config.yaml
n_layer: 9
activation: "swiglu"
norm: "rmsnorm"
norm_eps: 1e-05
qk_norm: true
tie_embeddings: false
init: "trunc"
warmup_steps: 0
decay_shape: "linear"
final_lr_fraction: 0.05
batch_tokens: 65536
seq_len: 1024
MLP neurons of a small language model. Each row is named by its layer, matrix (gate and up: input weights; down: output weights) and neuron, and shows model dimensions 48-143. Each number is 500 + 40 x the weight over its row's rms, rounded and kept within 0 to 999. Numbers have three digits each. A neuron's up and down rows have the sign that makes its largest values positive.
After each neuron's rows, "fires on" lists the tokens most often at its 100 highest values on Wikipedia text that the model never trained on; "fires in" lists the words (lower case) most often at its 100 highest values on Wikipedia text that the model never trained on.

L6.gate581:525484512507521519537445557533438501513498554516599477463577451469415501517516482511519461528562458446501529507411517468494477489534550466451496478547477560516510473562476457497538498493518494435490472519515465482578475470511499513560459485518506449413504526519503489454512447417518595500
L6.up581:495466429543528478552512499492497520452507514551572491508520529471470477483552507537490467508489521426583543454465504520431493492526536539523526508504438516491519474481566560472515497558486527505462517538509506557510552469492478454546552537573532549611470525458481495508492453518576479423
L6.down581:560535507429475542562465495470491583539514491545421498453462468550514554488524417518580502516531489567479511503494556437527497519490531638459472542471467491446518490527462512467497495531507479503415491619527447543517472498509441534479532462492501504505484505543493462483569470493513533463
fires on: " the", " that", " following", " same", " of"
fires in: "the", "that", "following", "same", "of"

L3.gate319:485494495558481499484438418459490495536517484494525385457540531451557524484479527539513512562544574508529453494443558501562526531536517497523443444460537524569476512547486516447521430502493508504458513474374500458497409485441436539522500577517553526569513550521512618536517551412543427509
L3.up319:469487418498523506492486501526506553455485469486497527497519477582589528465484464478550584492400510476498486525476567503528536538484537487420459439510531527498564489540439530512488535505522568471517525555473527532554536529449433499397442416540431484525516438533483501436368487528564527518
L3.down319:510480398554472477539477468489573520449553417472549575485495483540509493471574561499481484409511459483476468534466418552438503437544571476495514528531447602499449597506449453514491493519467551422482522471447437561509532546449467473521462556558526494521492500483436480521444516495481502536
fires on: " with", " including", " such", "9.9"
fires in: "with", "including", "such", "0"

L6.gate688:510539499489497556548489451505549452472473519501550484463486497501495492509460507488565536505462514519527451554515440486518596542497491483486529460459536564549487586583560429538501466518550474498454436498525509515490498474528487464397496509507503465404502523500508524459526591440495499542
L6.up688:542497606463531518522524494451525491434474475502572458533470510432479531485490506473502461454507457464468433534470505503499523516464540507546445506521587531493502463539540459460541498536556468468509490483548500508485502457563456444510478495509479475488529522555588573481463532482515550503
L6.down688:597513485464467507582436443538571498521518493473489497499479415507508553556511465394494470531520491503495502559559429527536456535431499495561513498530502496506502515451524482588593568494526534474568529508465487541518594481475437437466497506449431478479544528490534535488453482473550503597
fires on: " to", " took", " made", " take", " of"
fires in: "to", "took", "made", "take", "of"

L6.gate336:536553542487523495524482511533501537536520512489567530490514472511521570533477475508478491467548514496511579449490474575494506520425517408470467470511517550514466496530458468510547508457462457494448473452539548570542443501502461490507483572501464520471527476494512533509483539583507544414
L6.up336:492582428483452538479498535540525531531482499475493479540532456495420537541553477460506481510561428500554432503552475450542440453486495493496505464494506518520460559472473518504512498490505508481508465514478455509521527529533442445533574598540447496533478497483481527481543491562576497519
L6.down336:535477460545505552502485460511533482493535467538558531475447555453546483418500497481534485512505515501462500506581519533463476499472502541372495553511513521510478491511482427468441578488479547489583497526515515511528495492529535534475520510554507503536505443487512508569417441522494460526
fires on: " a", " United", " three", " many", " an"
fires in: "a", "united", "three", "many", "an"

L6.gate414:502509533456505466520464479516550458528444568497531478478542459491491539526452553501452517500485546428519533567533411493503514449516530517394520506470553445427444519646470451489439539558458515527488537487536464488519490454522630452551500537466563537474475470454525515445478513545495502496
L6.up414:542564548492492479471503606577482459482502445526481506509549475482454580536490473512505508490563454494537457418499424487519610541500504542499517519501491497511559478472530493529489523450459477484541450437546556500484431440503430495551547537561468560501441542554514527451467516515518442468
L6.down414:472555482508548498540518480488445494500575475486460405525501481567496501487506466583533460469439423583463441538541481493493511485516523524560461499489535500492489528427545498550522499476493536467563377480551474561495500531536508547486430479488540443518508499513471414568494479494503512500
fires on: " of", " over", " about", " to", " on", " through"
fires in: "of", "over", "about", "to", "on", "through"

L3.gate368:503491540538502450566502577516404501462495494484439502493458626424463464531511426460539432489536461473490444502486476525500567481427488497484479562516541464464510465490511567465508440516470509537428564500481482525542522462489499535501477486498507540519491518504465439461448499555508574494
L3.up368:513500516527542495531474524553459441557453537530506537409498533427514521524509550498536458500537508550524409539508482465503575465491548509447494518593551462476542446476517488499499467508517542501478481530534526563519536481530509546453524514528551550421390475525522503482526499546524513525
L3.down368:577545522434541544522507471534422506490558498536454583517511503443500483484515489476443512464497443479529482540494467522556508556473458582524513491501435489559448414524418533466517565493444423425460530475488490558440470464478484533514517568473465477476532461497534561469468519507500507517
fires on: " of", " are", " were"
fires in: "of", "are", "were"

L6.gate541:430533579507471570572477581485598432475531485484601514485531542491541556489556480471518479517483527451482441468594516494513438530461486509529551490489547490516516519502553530473537527481496452475470504495529548462525553488476474539507566490527516444539566488425499495539476569484491493472
L6.up541:600452516507488472522442527551548444496430495445524448501519534487460472452487457515444489531528447510492492516555548482473456470487497512494493511582558441448509494479497525530477516481448491530528508552423543527542475496453457451502532540482473544463557418492582508441465517503521542569
L6.down541:522543541481473471503457446475545490541491477460437448524488497437487517513475496523421539448499525574462534512493515455524373465484586484475514461453503517551523491524460514501452487480481457504434522470428493484513430604471513429490508526451415530448521362535499451453528506530499468489
fires on: " a", " an", "a", " One", " A", " the"
fires in: "a", "an", "the", "one", "this", "large"

L6.gate11:459584466490466457551406478511498473492492489486591536505541459467522539545504474505509525484494532515484478413584480480490446429461518522426529451545473490484435526369498470492530520435521610452444492471493508569525515481547504437549496536512446542511470448571468480461438505479489530494
L6.up11:512419483467425529511426510564503459443575505476513559500429511449464481470512486499510537455486527440496498523526519506506431497463476580494491571518477521536462562481466517469536397481503478554466458486482480457493477470550478477541460496531497488546568462559405483491526528506473540473
L6.down11:525558477514547491518446516503494494542481477457526474463555509561471501539567559545463530494517515540513522394580487515430428493465545483483495477510543454495511594422483498461492545436512576555545495473504480476461516554461528435529468484476524557473522429477577454535448522502422486462
fires on: " of", " a", " at", " from", " an"
fires in: "of", "a", "at", "from", "an"

L6.gate358:519503528513464561518510531469481496536423558529482529527461480589564556498526495430513547504589523487508506487483470520514492480521497532486458515547494449475500531556451478520491550526502464479513467543487501433553568482582574401534553453538509528531534485532519494534527433475456447485
L6.up358:463458536388515577545514505501461475473488474530514495473522528523472476525488529420518462531585490442515476476564531483516472517498578466539501533468450552588503524507469487514457530509461497542485473470522411505503595534493496457539537441429547486544485481553518552477400462454471509449
L6.down358:469504511466508489419473509571522466481562438518459436485467446534526555561554448489517493499494477403473547515472580551524497526519539459514484503397457410462466459498539536438487496515422495499516580544504476501492458458443545531544597499550552520522435415486434480513462529446583506474
fires on: " The", " the", " This", " this", " that"
fires in: "the", "this", "that"

L6.gate844:457513526605467471495477536466543499432545588478458517515472450492488498468574476469517495516496500497465462455583441473501487489448453538487495523441527506468520480458505501453510487508534483478482531428462441505577489389584489461502437445546466538534534500481377562492510525557510537488
L6.up844:454523452536480478592504532569454552465453599447470491454468407491498498449491429446462540536546541483497495522440473534444493463524456558546539531458536497504444563562501509489536464440516464412484499492460467517571491415474534441569521456447448489498507543478463541541419538548437527519
L6.down844:491509487544518417493552490490481568569449523519561574522553457571531547504439561455495562534514549493531434619436474527523497428575449487458554411474511490512435521509545495454480510483534512465494543393550556556509450463532525491545472445518486450485512446506592477542531394587481499549
fires on: " a", " an"
fires in: "a", "an"

L6.gate96:553513487540429556511492480528455452480448479505461512548451524455562503555536488526427461524497511499488464548504456528581474483509455500468568502558493540546568511490466526508494538471543450482511475448518546540485568499491462474565504564512511452433453417564491473528533474486489536515
L6.up96:486576532479449486473503554513510464499506512500567552522537469490490499494559519549523578455468478522466494493563549468525522549492473462489514521497589517454489544554440544532538540498485500454548437590484469549475545519440499527475534456457446530572518449503489534462479524455471445541
L6.down96:448448565484501532505466519551494494553486549454525494493540475438518537512536508551543502440542408463485465511474482485583482449565535539428546477513487389480461502492548518545546594523538570442566555471468520465553491487528440504568461513503504418557519412556487528513454533492456529537
fires on: " a", " A", " one", " Two", " One"
fires in: "a", "one", "two", "the", "an"

L3.gate773:557479527462507512438415482545426516488502511608488521476539513495506536496488504494552467504531499550449475530470489436476515437523467511500502512431586523495528520491552506450462549530470492470487449563562545446561500562452507488434496458511521575475508567466521458464514448511487506500
L3.up773:499517487543552564518499508512490549436407511492468515549483578538518535550406548513472506518508511511453544517498535523468538475513513421575528469546497492477458439546498573470529509549506496480475471554452581488503480566454584466505524548494564542562521518513517471481440541450560484509
L3.down773:601534469572488520548519533502555490487475582483498546516411451457472490609474511559525484561559546432463466468438545534494535474511514466486462496499528513485569477506490533469495499456463519484463563493478507509552571438488501500447550439556509515519435542517546511575472472496444580451
fires on: " of", " are", "s", "ed", " consists", " were"
fires in: "of", "are", "consists", "directors", "were"

L3.gate665:522499472463514444493499586471451530549416531444456527548443472543439505550598535514616534550535486394566471559508520497464524491537553468482553508544513437473517494506544461487579485504551549564550483499489496528478512437554546425535472548448484458452496504519514503462477481496502557511
L3.up665:504528488504523446465516488438471489472477518427444540533497499545490527458494526476525482472539475449558519544460486503547511490512485475529490543483546506528516578551522525480536517534471470501509479455474505496553516447459525478503477551572468474519461440535531473429594494531459522521
L3.down665:507542483577516506491423516500448534485490467524509478489504478540456560415417457480442544487564462556490544452441520549406487534525445500512469522487503488426473513521513455518489505530504491537534465489469446486502439544532536546547470495402463522481533475564531421519501490540490485488
fires on: " that", " of", " about", "ing", " described"
fires in: "that", "of", "about", "described"

L3.gate303:438561449536497476511507455508520444495516529465456473476492523518501525480434513490512506409504433422523488480467473540465492509493525519477483524588601480465504436494471501500575517542503521557426442499526469514504497491509407471513478521514495556499482551549433475469478463485557501512
L3.up303:479519561507502507456496521472548490532490547532467493494448497548486481498489529592464541542455499567549490493447561501507509486521447519532426572598565522515586505537505466474531493479465546495460492540541514527507409486562449534467512565456482540444572534495484520495526503511450499552
L3.down303:574503551547511502489425482502536495568505516426494520430449499520446459462476472431416504487555448448485473534561512551522506544487397526491521514470538498463486503478548488539579522428406500505508499593470481526532482526547549522453507555499580471442454461416555575476535455553479465505
fires on: " of", " to", " from"
fires in: "of", "to", "from"

L6.gate130:487464504448512390512480484490490539506510497502551437498460536509453470526453534489529471473554550493553473490486475508480462491467491518495461493533419441548494555515493521453519492492472563483532514454459563590592528432543562518558553487463482484494564466536527552566479485480563499416
L6.up130:505550550513547481505484606475491523560426515488451463477465520505540442558434506491502526457489511510527476386488510502539517499542527492534534460507476478471473509581451512521529553502529462482450489471540472522552520518493517506483527498458455429452516489575464479474435391454513516456
L6.down130:518518491515435491535525542511448499481519519496511500474527520549506538548604544510516486463481517457470522419543491470463491494494459448539530486520399479515521542462523469501520551500522464496487450441475434497500461488527459423505473480461386508532534423566539526494473485457576574552
fires on: " the", " The", " same"
fires in: "the", "that", "same"

L6.gate610:607426533429511470549495521482529506531543487518473494509524518534556446480535433504569514459485535477453522434492518488488520517491523554462513480486534530487439519425478497467528517499503516485447584549492474463529525504549548517481449471460467464468500472491529536483513474550528467534
L6.up610:572471553518586545508476519526583479561544458504539532582505481520541491499478476485508506512559483460499469537458483500430476526483518455488532526424468472512468552444470531527500408549526479488517430514501512477564429463440509510483413481470518571508556516509484527494486584463497512458
L6.down610:451585556481570536485466478548474436456472502501515487519483488533464537485443492526493502492537520451510542529492543491487489475468432451499530548488539494457507470519455450470470464528517486501477528502455562461543496508588518531550454529492454518514491587483510486482517593497458482497
fires on: " a", " were", " be", " as", " of", " both"
fires in: "a", "were", "be", "as", "of", "both"

L3.gate671:535483495549504497542444464502424502511604528537458494471482506477428450462475482493531465565545420493547504505423526463501535517541519436549539487562473536379448519534479513461511586533530570448631594551497566463454479503514456520470459521561492506449481532515434532484536450482476491456
L3.up671:491404476577524470478511525459450547523517504503444445493497471584549496486416458467492504499491445570464468479445416474499529486517488621540464530464547572516526542527443449455481432543564496559515465497514431494471439500415409483563530469475497504460539505479485458509494468494451495517
L3.down671:543477451523481552511453509438502488513454490517441440460399565544506455501506486500492512540507492493508538483496483580520516505535508457486415529449480472518543477505536483510475498549479502436573511500546466553487536490509470524539550534476477478519468576465489506544429585542553565469
fires on: " of", " to", " for", " Despite", " by"
fires in: "of", "to", "for", "despite", "by"